Weights of a small GPT-style language model, trained from scratch on English Wikipedia: tied embeddings.
MLP neurons of a small language model. Each row is named by its layer, matrix (gate and up: input weights) and neuron, and shows model dimensions 192-319. Each number is 500 + 40 x the weight over its row's rms, rounded and kept within 0 to 999. Numbers have three digits each. A neuron's up and down rows have the sign that makes its largest values positive.
After each neuron's rows, "fires after" lists the tokens most often just before its 100 highest values on Wikipedia text that the model never trained on.

L4.gate770:497492520467536466493520497470461501442454486437532490549527432516509516490566550469507515531557494512489461449483513524449519448508513525547528559487458479451504526492536508526546444508447481517494499509553469501524431482478559457533451433446456564494572479448514522450465443494503513463529472524505534454520514481529476489551569470542435500481427487499511507478506550531466527455390
L4.up770:497585540508522443596578479466476544493531440534489478442345488484447510444507461459523509502488472487500565522508527522492523531516595462504491491430489484479488569559504456518544458508478497504540463443489494546467503471613433426527494476472518497507493508562491502488478529484557545456548500503406428476488494464491483505503504505568565481446443453492472551430463470474497495558527
fires after: " |", "-", " 5", " 4", " was"

L4.gate934:482500491523552512554506457451535553432562462525536458584471615497493479585454522463546482531492501533483525510492486554552487545534473527487565523499479497525520473535516525494535535586484473504502530552547494496473479565563575500527454506517577511578452525534499497500461527492471583565572459540531463521475485459522478451534505497499483523498543578476444494449568563442478483495572
L4.up934:511538511513523531543525484477506555523521528535513521531453615490484487542585559446434536508418482493480498505533584496460409484552494524467563535501553533503439512568518504581535500484516478470501549481519471597506507496509458502575469554470575516512504501529431455531515546532534509572471466519445471492416500474506496459501521487555508505534439535445489448460551471539518560427486
fires after: " in", " New", " the", " United", " as"

L4.gate71:531496522433437420404530452471532508488545515473494455484534480533492527501526605477499442476482503488532548451516543510449474549403469524506489511519569522457435506452549485527537448506474449545418485487473454476411461540466476477473466534511529612435507461471483494550485546448463507472602467519552465567500475470496497539532466497551503440461516484597512562514466477460532541593515
L4.up71:456531438488518550413547491474427508530560483557502512487503496521442492460510520503463519520624466514454535562486554520538512465498480547573487523472524561526489540457512533533506480590500429505495531540552483534512522493476520458497490497452476535454520572427554467554456428426501492506577486575470462518496551538444568427483466543474495454521530474502482485455492533529420517502600
fires after: " |"

L4.gate581:523480574557582476459506458469479491496485495532479434503498478465515497510435479524539446504491501447475568446509484509564465442452484436500526527498532470478555581447562484482459429459469519518541492510541499429525434575552503577433443552489499542534509501560422520447479493481558480447457478495524507533453430521444527574465516463479531544579531451477479493445490499492463513516506
L4.up581:489488474490450462531515436482514502548531521434495505533565527417469520508585517499445520478545547450581448536490477449450448506446485511505478492511455501514540518498410517513524436525520448464550486485481495513482455494505479474520521468549471546472597524544504519541408499434536510467557466444502499554449585532546484476518470530429464465428511543467417456569463526556526459544582
fires after: " on", " Released:", "On", " |", " (born", " On"

L4.gate223:496460496452547486523487466418534480452465476533435506529497509469539496555559495539493523632532460469490553474541513462544602465451469558517492577474492512426464506552539592475557445447510487503493475437521469492512471454499483510575474552465509513548457479481486484499455503444555560529488463474523441490441526530563449539447446543512472471505470535472486517512564499486432452576531
L4.up223:496459498500451480500484473477503477465502491593515539422447496494595582536464586545492505543486493459561590497456541480480510458459507476507477508481504528482426529519390542483526487497480498434408473451523456507486542491518483532517427594522474512523502539536549552441474451497516600549505501489521506476546516528532521491474534553468442577530526446509502455493526474550504468524564
fires after: " |"

L4.gate532:559513540457509420468516455494535476529485558418506445470497512513552502448489510515543510577540514484466471540527470482513534460475538503518495507554437533527487445489454519527528533486540493457478477514503452474503488465544495420477460498510509590481483488531517497543520480494492480526539420473486491470581517452519424506471504527498501585506514504536481449573475486513508512579506
L4.up532:498480568465462489501543442473546478545491526491481479495463474444496544482525548507536512543576509437516512447418489438498573497441500585511531555515459493476456491484486520479519449463518524516472483534536500461510477563485525548506472504533460517543451467489487504538500500471507495501553484419501501490551458464505417474523530499499529465544472594478471528435596561542423508517530
fires after: " |", " 1:", " 4:", " 2:"

L4.gate1317:492467463505543490502501497452538420454454494458526514576459513506520481499509537516489471533571531442481488534524530457519526487474479479544505433520519537541536547529438455526534537558445499537531478517477436505517495576538567487547546557493512535515485426505621458578494475450515477545511461403431526583487455492547521473482541544530532557503470560445422440455498511441554503502531
L4.up1317:505528522520442454544540529480542454432476501478493434522536473513523486532508476446522504507516570471551446541658480572550540534515516472535496430493581485497448526454460493453526566534451462493531481493436489476496476458498568453525483555516453472513524486444513493542527448430548476473483518503366509515546444478591545499506488455487498541470467483450500470488455523443485482487476
fires after: " the", " at", " on", " his", " to"

L4.gate983:472547461497511484431494549488458596414457450476520512524546563473496545505485511465540554539558447489414551556488523506534557504478470500516473471517516491480531483564467598489476546565542579526472560569541431478493516563514533508530543539568510568513508448543483460515480479427404457518487422474490519470522480515455461496444514444483502505503497546472520508547578480510428543472430
L4.up983:523511475515482429449558413486475421488497529498482443522527489488462565461446561485545568525427485541483493453478539565543499501503502520477467504519480522518532516609439522524456501500508529546569519530451467511480506508522543475559513567480509471516398552518493480560512503514481502470459514574432594454560445524467477403483496585490446523520512499514499529486544496470534464481524
fires after: " in", " until", " November", " the"

L4.gate147:492502483564511437484528539476459521483486516480470488559464504431558515475521532465446510546506530498505474487530472571585536447466568448494553505446425489441444484463515488512508549529534501466524512521591444511526474479518558583582454534486533530510517405500507464531455559468539486432542445531556493494516473531553460456473497523494493489519502524464508500536453491513463483519565
L4.up147:469525475493490501450490521589539533535490474524520483541486503497561494450522563466481541443507519511491550527530486520580540493490492453454486555483491471523485511475561466454477475554549490496507482517531469506426501545448512582520489484469485471448451470545532558470496562552557469521425490544441510589601419428435499472430510491481474452474464484448428517515521455630471455507526
fires after: " |", " at", " and", " the"